Weights of a small GPT-style language model, trained from scratch on English Wikipedia: MLP 896 GeGLU.
MLP neurons of a small language model. Each row is named by its layer, matrix (gate and up: input weights; down: output weights) and neuron, and shows model dimensions 0-127. Each number is 500 + 50 x the weight over its row's rms, rounded and kept within 0 to 999. Numbers have three digits each. A neuron's up and down rows have the sign that makes its largest values positive.
Before each neuron's rows, "fires after" lists the tokens most often just before its 100 highest values on Wikipedia text that the model never trained on.

fires after: " l", " S", " L"
L3.gate246:500437449512448562434564529434447527448499505551447508470481534599599472513522536473472554429432514501558559418566519442441484506474479483520455431493488513584566429533492595447536606557518480493561492484516483498438463551481639498603489483511503428484427471542474487525437570450530542560457506517503394562485482478525395526434355573435535471525433531503500448509479586497508437478509
L3.up246:497483514566446496450536471538511488547479458568417605349544519522523495407509486547528542553551501439521520442608480450469545496475463409526395602472462458408494531487506456478553568498552482517571449522501480503601574567541516417517579536596473493587445513456460440401506532474475499562651452467511519451450474475493512464438569510499542578515404450460483394492479504550489488567499
L3.down246:460520541479478471571567512507602541492515431507478517524531440490540545460440544456489535471427532428538600489517506554505399503536547525492533463462463467504482580493494399483530552553429427406462446476538445474449473510506455574627607577531458429446425535462510513539533543575440576536545470506567517435497451461498437581608540503451463491428491512538431454577590434550524510600491

fires after: " d", "d", " D", "D", " dr"
L4.gate701:474488502456410581518513528522507472582591493435492518514614525510395510513526518445545507503486610547471456562481528524532448499501558503458447538445539463583523553472523451475446531506510552585469469483503510520455468438514514529606491512482506511468593485514491510509548558437541511358480511605473491452468461462571556539535441502523492538483513508466472564468560486481601446411548
L4.up701:469365464506513492480549536477418387474531523576550410498511450475466637519522537411519510560431531585483366591541514490430447448559495387542475494531563468423489524503492491520501524541487564525503409545455462547495553554450511623619424501558504432464455471535488518540460513536534498537486563471504515567563490490511488474426479538526487507537584486534560481454516499573498514518502
L4.down701:540488435440479533465434491478554514543519562455466582618466512547501477404521479605486494423429496533503582467510476513418455508515528544468460521534485557504490534512475436537546475516558581496530545496421555557557523457565499498527551529482402490516536572503531613421531578491513497538480372549531504404497510480580485495550456344507459467431506520584428552510464510565461498421520

fires after: " t", " T", "T", " e", " w", "t"
L4.gate277:487516527416441549490521544439534410587514445484500544415464456414528520463512538436475483443484517521523522465513544529475470512491538458523452566528495471493503476486469434420498591543538573520507529537562509571491493562525494451520498536498597473517550535538524611459513483560493443515561482436517319562493461522445466429511585560389465456470489446522528516509444591581551543463465
L4.up277:478532573498497501469494485440487490482515531510465500523518544523454517504540545466503502631502492626475442471441480479543434530420552499441591634396481492556525524515540493456443498491428534531406535539476448529469526539512551570464563541503519559438522566545475501467406518446517472476545529351454487497542466495488460497474459534442478545535448506414507449558584497581547483406469
L4.down277:548512457525539450513470511493476543572469570510486554395473493469526374485535367575401457531406533432481504427479486472547549572602478521409462440427538505630463571524418448492510553553641486441514563485457523504417496533540564446461526508530481481520425421612466598517509602375453510471576497453520436502493486649526508541537536479406508469402504499506549487444423470422506498479465

fires after: " St", " w", " t", " deb", " st"
L4.gate573:479513545530541420448518535619505519425517456564532429444349451485418453492577488539559490514438469515462597445406504575600480585527453552557550572478532502493518570509431459493511491445480461500490488528532593452549395495417504474516540517562485427447508481501521471531553506439502412490494531398547442625518449465537431488542559527509540458450487489530478567509421603470503479499423
L4.up573:433578551552451478554505550529495423425474470525583525485485566553444561496563512524597412548476465657466497442601489416473539459593417559500558609492447515545430522506527497447509447491465548526499543463561505488546398573462523488575521495475455460467545533511492409473477495581442357449415539516505506442510486444465503439541501488505446590445530509470468428575557554497509480565562
L4.down573:473585484472475517510460525498419573519517505524500482483480547509507560522430566449379526501481524410467484556475479458465568547459491541550507487527501443441464461500440427581407593476553439481542440616491450475491647510467536528495504582507461496497457355479501527593598550511575498480603570520567544414483592542512429586535501548499442552491493491459532417513552505557484435464422

fires after: ".", "-", ".\n\n"
L6.gate325:522475524577563496526569511515518484514428506551555469439485509508517522567580559475520543497480494537486476507429501638497505442487491430471487610493580491560528566582519481443451515501486462485499476385526540460552605557407512515525396468540438543476548459481477402494410523537563396524493416484546464542481418489464566546490484413486445445487483541476401474407486421424533584511529
L6.up325:512480475509587509563585553472564470564523495458528528528531494572510542498481464489447546503465555490386518490519433454491574519483552448473486501474539518488518493554420507509454445545538570557443538512463498620495557594508495525469525498453565488480468498546485380462476446436394410564533519423590467492506475464486519617496481554302470535508501470546478591515450449496516474528480
L6.down325:523548442527567552563451511504499600489503467409424459449484398453495525568509506449449561514546414519537468462475530457605401490527383538560551434513514448529561390502498483593479463604463517461484469500528599454525529470494537442594468401451452504459538486404449528461477496534518407434493397475583509502464476547521533541535527501529449466509587553430615540538601470491497533546514

fires after: "ff", " inv", " en", " prov", " ass", " known"
L5.gate779:463497503457526479533513518488438573555526528536549510525567464504408509497596530446496492499489455514586418498456505555430435629487551428428551413466482545435551506550530467506522546435527530579478492521535545447467442411537456539443624569553476431515432500448506522534465354534532507520550617490436528473450597467559457501542475550509456491524513533483451508484483569489578468589504
L5.up779:548540483478477540481504499486530540481533447426499542605549464453486433489537545515505564440496459499487479469528528482501444573493420481461579457516540551476522457443487374504549472501508539635475515519530496421390501440453558587557524584424448580579444396526472628526564412483524499518534608528495493445456537537438513514516433529571521465620482491434541476422535498443549520506504
L5.down779:513575496501464579601497418497478535484499544497507449395523501493444458435496443534463472607375552414391666433553422485495498459478515548610438489513521473490451552507436540428500473437396418533535404423536485456513477478580448415497584392512547433491473444500482523459504629484505502508444517479521492510505409497508537506542517405479501607499475486530508582558454490553520485505531

fires after: " L", " l", "L", " R", " S", "B"
L3.gate337:497417469513489535513623499437551433456529508520539523490440523497552523537464599538543615498477536535552509455502450460440471521524440513538487443552556513504453474578473518570391555484458524422517502493509554426481504536447514456503483503588507415448567494543378504527441456496513531582621457435503440485530439511521476496441444583480500417483571460418507469590443525492401498405408
L3.up337:477453492556509549488636461439541500478653367543496537522494515539538453541492529518485494581408527552549481500526457451432512486518500443589468476458533515481501477621493445584538530524573495461469515511471493498512502547527494525459427611503599534542569507492472489482491511505441549530607502450563442495515401457540503472465469528530501441488473515530534469453496549513365546432491
L3.down337:496555449501515514541468499576483589456488434536541493461510477507454504532460413442496474532456509437481465520479548491511582395474531478498411531493528447675627517464410511461504476402447527536470437605468514526557532488511586496424481415530482500484494544536538605454465582408500529532536507476460515594494494449487581407582496482403545481572413523567464502478529469474519507561584

fires after: " e", " l", " E", "it", " L", "y"
L3.gate115:511439435506520555513503455486411468547531529506456556455491508550489518507513634465559554480451594462513577534572526485559531509416502525495514528487391503395536448521451541494510572506482535419524578433489527439428453552513606547447585524441486504518488511419427453479516505459498457517569392505589534585559493565496481506608429518437393472469486485536531574546410519492487532513574
L3.up115:459439529456488475520438513442549458533633457544472517566452545461505554462554474559588478512543476505516509532559482517435541448507522451446477554569523531478510498418537464520517578461441503354454454562434473415497463559532628536526410503559545540533508477519501532502453510530519541460542538533591458423521436430512493462466508514522508474463426585433401517413445508555492584615439
L3.down115:468495500451557516514562405468482474420545547536429527514495446570461453554502554515493540472512529512490494531536449487499436495511487526489585423475511420622437570458439520568507485505560509513508476491524496471485560631497506481392498401453549426469509466592487553468586563480461496391467427482562533495593522508539481591557446651508460495549437523495466489469555497484480406534483

fires after: ".", "C", "\n\n", "A"
L6.gate649:580483525557571450479536424533519476455474492515632414429480482488495554546497488446480513532615483523527416541475565428531573474425523451417539447469524505508540483534477505470417522514531464400551504441549573523548559540493546502418475440445459596525543474504532514498482459415452529598549528512542385597515561533522520565535518534489518397550431552563545472486524528486522486513533
L6.up649:558470446499504483601481453501505487509566555420482438485528481572520454425520470470490523520529430502501526494445480452482431550470539415482497583415530489534481431543458561554535515423516487543495487512493535553609491533544608511572484456484523416459499392576510471547513453547436510448483456418450453532532566522518549486406535508416411439488533612514464507490465449540455549419560
L6.down649:489550565506545608549437515441444503556403373494461414442477418476406557517550460536448599503452488513507462487578563451493479502470516502608497473499533485563532477579519433487466524572569515461510520453456492497381534559387462506566466515545419430508487544420490526491482532544490448524462426547550514453493431498509515529524496581491590470525520526515514502574542479505485499527515

fires after: ".", " |", " -", "-", ":"
L10.gate737:584473588487559523630465522509400460435507507454515423511477431588515432508580487434524480400568515455453542459569482509491480493522452475456537574486517443509574618610492432513486484530446411500483502393540498473517572653502469533478501502476525499504515499453546502463469638520444560518469451481542542511470456557573533478488462453522479470509522549472504500499484497496519413514596
L10.up737:507563456550511517561485488502483467510578530501460474435431435492495487508419491486478489528518384495476489570488529526572549608412538430511549452446412503545486600527502467486524438549514506464506511397457568571398544514506485560517559489447547482499459397542447398576565550515495519469518465492497531509432448541515550647443455473485424557521520555437535563495394372402567539482545
L10.down737:513428438404476544509437608450439423513494456516576550470513425534518510583535502533526522489493572481517497489500463394430373497543486627524483479541459520471501427572537580546506490515526468525460520429588547442546440437514527444493462551528529478359483499483498536488421529534474435448569538545457478492440495451456426491461437572503595488551446537551540468520615535509555458491512

fires after: " l", "R", "arg", " s", " R", " L"
L3.gate431:511397441547541487520536519534449571495473537561495474456492478557518598546527507535490530458560514540570488551542490565573516604528436505502530552459546479370450397536456493536454535496432486436573480531483441397526514546443451475541433461600431452411544528429534402569503554465641500515481501514520493442506437422472454557406550490604493509497501507476612436425458490497457473549439
L3.up431:462526576522470570515571475379423378576587539551524458520611539512471513466539513571490524454451546465473629520553470430476499518518545525492530542494511543521451404482537473521469470542519439446476467506502528510446561513491469593502464503592530477557569469501517542506637461609499495528549460485629431509460412529470494455552474515524499514534605454490519484544493483411449503392549
L3.down431:500534524448386532521500491536583595474533393496530449500517444494501578543459528407476499588445385464433398438537425381546472516403480512546482546407450511484553520550474593432521522515506472479547560511549439435543434498517564491469463467430568444466594444522494557422458497462490421469521431540441477528478550451440554544529451567477512552542550551541560538560536484550534458467464

fires after: " ", " T", " t", " I", " ag", " v"
L6.gate569:520515554495508489342598521384463527481423468520584462550507557461541523451516486487510522465546565476489509602463558439484470562457588498518470503467419601425553554468447498489500567577512448534471538468485437446472517500431448427534493503523609425603549490473473565511500585484600487520533440423465461526448528504418454423462469503527416452456491487495525544480460536450518539388509
L6.up569:487542447540467487530521427504344433434481381494551489517388527461531465564468597497506542477485439492496581518407468443516393559489540432480504477521462484524537451586607443443586550533550513454521553567486470519473479469460557440479474537520563521564462419523528539465520452477481546514498489429535452410509448467507464474519501496540450558505534501476505476516596540525521565476488
L6.down569:464490474515513481535448474511426439543576579446477446537504528503569590528504450513577464443514451341539556544444584527546436418558436497486489427496494556490479605597559539464471550425629519476524572544500472503504490450558514525520462536554491515432461618505494556418510551496493421432514445474500543556450432483548508435490527531474578490545396507550459467496440508492532446501493

fires after: " d", " N", "d", " D", " L", "ie"
L3.gate409:521460434521506491438499536409461459497500560543430426520528513516522492470558555484466545472505530464433438495479446434646493511535520540616587544452457432553508485510483512547488448509470538529546490546488521561426371523453588526531471524518456433367496475535550545459484453523484512484486447541507499580461457445535560475505587570532438521488391585540478441416407567400511516556441
L3.up409:551427470425519494527549524590491430486409527502471471463457517524544602513504573467502540452552578445458385528473502599484506506507461509520477409421457551446487448490577470504451552501565482515504473444397525437463529557479499544520527545511489451437479601533541488550440457518404529434535529547497509469512492543434596521359493548573523567512575468516509536492582431542455472527493
L3.down409:502438463600535609555551569471468540502469517508488441523503395591533400510551519498495556479484564518507494445481512431586489454449497502445485488361444421530527484519434499417515465505523471469496562486487450585404532466547568414501525501550417529493499484604600479536480531411537539544506480502526547458436500532458538464500457450578483512477468533541469598487468521501463499519516

fires after: " T", " m", " t", " a"
L5.gate415:435494548410415479397439448531514423486523479515529436409600521417539480480533488476549503512503488550512466487540540489490597485453515541478530493412538511488589468512489546429467499604601493530482596567508533502455484481494545531546548491605552482472417571486483562520518530506510478397475546523453441467505592525506405510383553561378490468547482568427546536535546498541569530490420
L5.up415:510512480512504499461495489619488549557522579464539458465524450494585504508475529548577434440482445608527553627532419504436476467555433461370493572489560476445447586523476507400602479565468517520517509518496414523530502590583464445580537521436527523475426487548487524506437521418507501496597517424522516378562491548577466503470500488475444448552519524475418401575493541454520475490490
L5.down415:549481538429510544499483391498468518511536451488462435503490484548416512424566539572579588476443478520490441519539548524447554520422418479553546580503545542452449583429577404536558498401520520475569550477489467562555447497470436427520549539499465558480539534482551529414473417488456454570497477520452513552488499550512524506497545483462466435447449545481492422547530574507506475454530

fires after: " p", "ec", " Sc", " P"
L4.gate392:487504564492542487523487493478511505404523529487546553537494488578456476531601563492539545511444480596478453471505526502510595523480589468510485393509461488484456474454532457544531454552498554502565526491358542518401446502425506525564469582535539494435510405453512447482440453369535466535614390522528538537412504553489484484449534510382591483469476486461496494602541431561492468462510
L4.up392:461515522493505530485485547404444490427532478414486446518479483507477415691511483492538532522499586481459491567450567496596506544490486469527424536429421591622448437532551460580449500508526550516396439482467490641589492466511444442512544498465580472434442530451423468402464497576593527465461571504429537496523557503566453456521473486457507363518505531472498510499559478491561520514520
L4.down392:503557512484554460532530491502366568477512462535511595583544488475532574532493529484479560548463495430469452424509468604428558481597397507525498477494491564545539449426429481438553550615500400485564552477464517578504585501531496450446519539470548508447546374495459487561564547439515417501493551487457522471501481449521475500492539622404567442542530494490501503510428602480489562444479